config.toml
num_hidden_layers = 12
hidden_size = 384
num_attention_heads = 6
num_key_value_heads = 6
head_dim = 64
intermediate_size = 1536
vocab_size = 32768
hidden_act = "tanh_gelu"
norm = "layernorm"
norm_place = "pre"
norm_eps = 1e-06
positions = "learned"
qk_norm = false
attn_scale = 0.125
bias = "all"
tie_word_embeddings = true
parallel_block = false
extras = ["capped logits"]
init = "uniform"
init_std_qkv = 0.0148
init_std_o = 0.0
init_std_up = 0.0148
init_std_down = 0.0
optimizer = "adamw"
learning_rate = 0.000743
beta1 = 0.9
beta2 = 0.95
weight_decay = 0.15
lr_head = 0.00693
max_grad_norm = 1.0
warmup_steps = 406
schedule = "cos"
final_lr_fraction = 0.0
batch_tokens = 65536
max_seq_len = 256
doc_mask = false
train_tokens = 555300000
max_steps = 8474
dataset = "wikipedia_en"
MLP neurons of a small language model. Each row is named by its layer, matrix (up: input weights; down: output weights) and neuron, and shows model dimensions 64-191. Each number is 500 + 50 x the weight over its row's rms, rounded and kept within 0 to 999. Numbers have three digits each.
After each neuron's rows, "fires after" lists the tokens most often just before its 100 highest values on Wikipedia text that the model never trained on.

L2.up1292:541488504414499422506548512499520429503610577603536469513510454498506473527448527540491602553498523533472538446513463509327528504510472502489519478437565525585439458517512498511515502539553461604541511476466453579535535423530535538482548509426479560584629432476481478436508624558570499483578507485512515520503540431520526486481443490536515449461532557488429502545518566525491398493573
L2.down1292:461509532538445443621545549509510452584457529450489558489523543522433494550436567498467432580426475532439507353512440501459583523465548581469543540447438497530452480486397444575569539550555496437503527511471478519571514572489467478633528517541430457547454422432548484453533398505540538613485531423502511627512518508478393493524443525444488477526556477562516423488540457528525515513459
fires after: " (", "1", "2", "3", "5"

L7.up1132:523427495565565573465534449437474519497521513489489565536574460437467569452474466415508497473494500435505491490361481487474484455587459507496503509477523506520526483447511478560493441537492524474519487434561461570521557531423423456393508572502509492463455474557578480619415492499564460437533494476548494413471531626460518470476566469499597476530576646459466554494569483411459418545400
L7.down1132:487473477613513477445484552370512506484459427480451401520592491565544495462453487498534520563468540540522472510515459451430445466575469596514545457581457499568499483558580374384536503506565450473552626547500515478478482476510478541510534564455562447586461523513492530555520570473458475512508481446599501471565523399504467412575633475472476439448591542474510496566498486463480470477443
fires after: " ", " ("

L6.up393:475435480575496541453465440440504477553536491521465497513560566546514470454503511521493518460527458433467524458444496479509502540494658548449522476535400527481521493517503490488541490436480375480540443448483524446431589462544462535501552538459496459625599509472420533506561552497449558568501500438430486448460527521579514510484502522471486521492458465444443482459517520597587451553463
L6.down393:475528496543542427524478573503473514494466551530577441669539594447511493467468466529545522500417495527552416474505508560463456543468493504499492454502567472477469464495492488451516504551536436526537452481413412427468508466603495615506512499383498461412600535529524371571515582512584506516473531526573431479459513531590447534493581515493501502527490489508621506462435423515597458479462
fires after: " |", "%", "\n\n", " enc"

L7.up529:560618534556485531470441504566410510490491531498473448485494485543562467454446461465463463491420418508618574489493443478458422505399584464507443492446464575569419451517449533520494475436582493426478484456478545481594519477507533482552567492442505557472524521459615570464520450542497416560512486512454550435474540545440506488510542498476472474534543465532542491392553532534576516476518
L7.down529:555608494483430484524454558563565515548557645489442564453438499563535431496495486537500550552523510556398426472496520471576540486455563457522622577485491502499528541414493483504515468469464499439518448510547332509606424448527483524387517514572569494571542517427525574597412475496556468512552538606631518488471437579508506495510481455544451495474428495579517484474485491496475649469486
fires after: " the", " a", " The"

L2.up207:491515482495510519457513538446377443506544463488519469472536443454518514555501488490447454532501439389536424465505480565523613597542472571492385438462468498442517569424493570494581524473430476486487477469542479479427569482478506461535477508552551445470468450514494457523514516612570562456471536626545529372442495481520565460525446616533419492450481543517443499398514590463563484460535
L2.down207:500506470499452483457512554555520560522560439497439527529599494454537537523518452505642447507548445544472542523511485531469501668566453477562470592536569396398581461527511473550551486538428533471452589355517465433389549456563514466522537406520453520418492511449486540487589506473425493516498693518459495454394577423449557462550536434492415479491428446399492552489485569516520531485455
fires after: " ", " |\n", "|", ":", " to"

L7.up850:508494476457433537537457363537461539534558381521528535490484482500529459560532416489489599496535530465452390483527565491530530490590421511527444465550458484473489586445545490545413557411504497486458515418553502601535442443539485475533462416535455557479523464535518521515498406537554522551539476452534503479453518550482540505505535414479459458590500569502444532565438557570498476367575
L7.down850:588509496414530492409437466493411511480505485492483406464582491533599484466568507469468488539420436522432436502485449482456538366462492431497475569516507515491484398493535477410476494596556539522499493442558492503507448435444531505613523583444552529492514539518518584534438573469512440386446460392491554540529386591444546517495500435386499457563652560526503510468512494483502470414450
fires after: "1", "cz", " Gr"

L2.up1041:474509565455501491545465537596529551502556568483506528410462479465468493473408480453449433486498559511520522545471490470557505467432477532544623553518546460447481445553488529620453526448545558565515499505513541530443469529480424490547563496472491467482455457547454409488561466452559516374490575548507525517496435496493538562544421486545538481470481472545510507475501524444533521506497
L2.down1041:487447523538516386541460507562535516528524556457494528476542539489555598555312451419447505476445461426393514405558462476590536472511467466460511527512491502493535401490434469536528474492447640477534548527561408485494469514505523436567530523498427594553564544534429487547506431477476495552407524447495485499533439439534481489471482549541576533518526396601468625566440499462467513482394
fires after: " |", " (", " had", "%", ";", " Won"

L6.up619:500545488457454559330529443527442462538492525571482495487482549578541459543645610540575481528516561496487422522452494472476507503520503527456538586514457478458430476486450506534510461432504394492471483467565543570546471546545363541471392626488518406555466474581379542379561536407397471417499518465450520529475445510477457446526418497468547488548503542466554500486475494492482520509468
L6.down619:539578534652495471359528547520592551554487577442432475484483569548533497478484466414490417463466501502462516473527457543540486509521491435470551546597467533515505584481509533520445500371454456439580513518543470511499392443518490578536489479532467472529519522511566515638417499495369605398547485372517402553508462471459572458468489483542461464508586436410497489512541566499502517446501
fires after: " the", " and", ";", " a", " No", " km"

L7.up475:529511520532577528504541586455459455523445414484558612506467490476399373500584450492523480517489449543487561542556474463577458483466561535549445575595455449530502507424534475481436466492548461553539524615510540449469505523486449491493540453536510366544556515494457495587482425546517587528476502569478485522549593425457585459487595415424567456491516508465454560403489550392444496499532
L7.down475:474488564515498484496433435534557500501431533465549510544518557508520471544459526510426431627550615600532519492512556424541653552576575485495547516463573466470475516463439429537499548431516476431462523489416412514499433529555457454565496453561529453544485506407508609500507488534559509449478707671498427428485490528473590528520431491517510496396423498470536482547565456485442541570506
fires after: " with", " to", " under", " of", " by", " a"

L6.up1112:432539487521446507452542488524483460412406509489526511505435498513439406467433543548569518446382511456511424470466430496542518475511398581582515503499549426494571578584560511561477450544450529470546452527532510519473501464519522512477551474608508548553478425524457523451445511613412485503472515536490513449494509516538474489403527643551459397521507605505477494483600505382577486437475
L6.down1112:504509483520411501414542493457467545531432518525521547528578423450576572489577527501458452508515511540589465542493447498476582491570399476447578614520465524556623410506478399447434485438561451469554515452462575512506471486524472495409550459409600453450485527574535518373518506586402503505461384614520503458581497510434523423565478540532351629486573558451533526512538514441491524429570
fires after: " the", " The", " to", " his"

L6.up500:508602479565428590536402436515545481533454596504548506632462588561512491497406556552526430468520499542484475501479568555520552410490506489546469524543505444387474558529548467427518524491490583519548529624516510444477469472554472485538487531468544469438503574623471550525505541490473509399567531535544558521444491510529526542495450577557502458469486485509544478481492485466577539541589
L6.down500:444504526483447593474464552407529545538539512573581592447424518513388480525387605559449530575543567476516531470530529433541531512549531502570540462553574536523595517456536542479430533523494357461486473476450524543468420484534548530494487449588476485467555553409472512463626491480503491356544578507491387463408511495416497442574423414621457430473452454464586583503542453415530553519538
fires after: " the", " of", " in", "|", " to"

L7.up481:514535511531592456514463470451482555485484497501428465465481488569506542541440525544562467548428517375436519487529444547541512485504519579544478464561506466536606538588537463434525565444581411506544421514597482514593538494482570468433520479469562503493560556561505543481628457482528478577514523618459568510436468487521458476491543460496551568467563486441534494543404447562597495497475
L7.down481:493536518581496537573394491492528428501480496458530607414453497497454508521646536509514533613540496469300470420360591484506480550525484393419518462559425459531540461536481439431485496513486505480438505487531426561522513521596432400534469497604504450556489456416525538470562498463564535479537538543472501578530462578449534445560488522556470572483426446490517483445545432471486577462511
fires after: " the", " is", " =\n\n", " a", " ("

L7.up1406:605513505462411507495471512415539542413503543542449437568478542598484456429434466474550515475516514523391545499449595436557532500455507542486485469476582593574562563510533530486436517553432575439410521575460497457474564558492473397451518440467533512571563470433409586615462523434557467426535501538446416434455486404585449354455438427433437504449475571467503452542512360526553505580506
L7.down1406:539479515490566565512434559390500514496423493434506562512460583582490518515489506597435458623530475475492507541589585483551476502534416519510598499494498425514508467484473506548460457456484458472513474430449395492514427542463465453506568556537436495512454448473563518505526415511518470544566603543403400503444538565479596549488497534576554534519522481544536468491508486584496520467448
fires after: " ", " (", " =\n\n"

L6.up221:486509500596530421482481460528494519423493477474591457469565536478480538501520613514492478549451511420525517530496526481513453484465498629556398443523478572521464391524457492568575526499596558446526565456483528469458521521564508448431446522517452508527536494539489613482469530498450491489525528463562442492451544568511464542574491482529549421527494491550471543527588629478522596560465
L6.down221:390525505522497442430492544445543543537527558565551487523503459521477548563523499500483368551568553579499447537567511462497547605453563443534585528513512529597516422542475516455452549396499424491515456461465537455479430517616467498426501411504476542462511481408518453451450460470475518456487491575472481531484577510516500513483562437487467512574554503440406500586475564419507573513539
fires after: " (", " the", " a", " his"

L6.up68:569555503552500596444568430479549519525484527456454406544575592462493503526448445580518461577506509484487507502486499462539429423510491539475454453430530548449420497581544420382551469542569473571472492545539473563414522486584452586479477485522559617486435490563555478406495485447425471507444487496433534535584416596511524465446496545479528498536429536534515546564442548444565450431498
L6.down68:452590509569479460536580531546540503508442482478463500472545443483505435518550448425642558520448521516583497423476591508500521510596523536487438548628478511474539523532454527488420534530449464469407433634496583558527533541430510434562482511453486432452542546455603558486451539546458485477559503506453567517484401573475448443425500494467500540552517599507500442503600553558520506388518
fires after: " the", " are", " was", " is", " a"

L7.up411:533438506522429460460501464485494529484452501490516537485507465527589527525469484474498524447551445410500459486561444503590444499430499506431514535454460530522453539474563390511492479547576562498581458501485540436450586459493535497527491400514538530587592506387465532569452453516476471446399479516430533558478480429520460547605510427498584565488568475574532461499520381442551542565479
L7.down411:462586496460462446424479474501549508503502509532564552528532509537528535448398555523519464574473545582439461614493460475494510595538524379545564562581423518469547493449519511557537487529457432475416477469471415497526564478522464460597436456516525476469496552502387467484513490457513542617496509523485460520547570571462548421450492602484552447504447544553539522542413460485474498562553
fires after: " the", " ", " ×", "oth", "^{"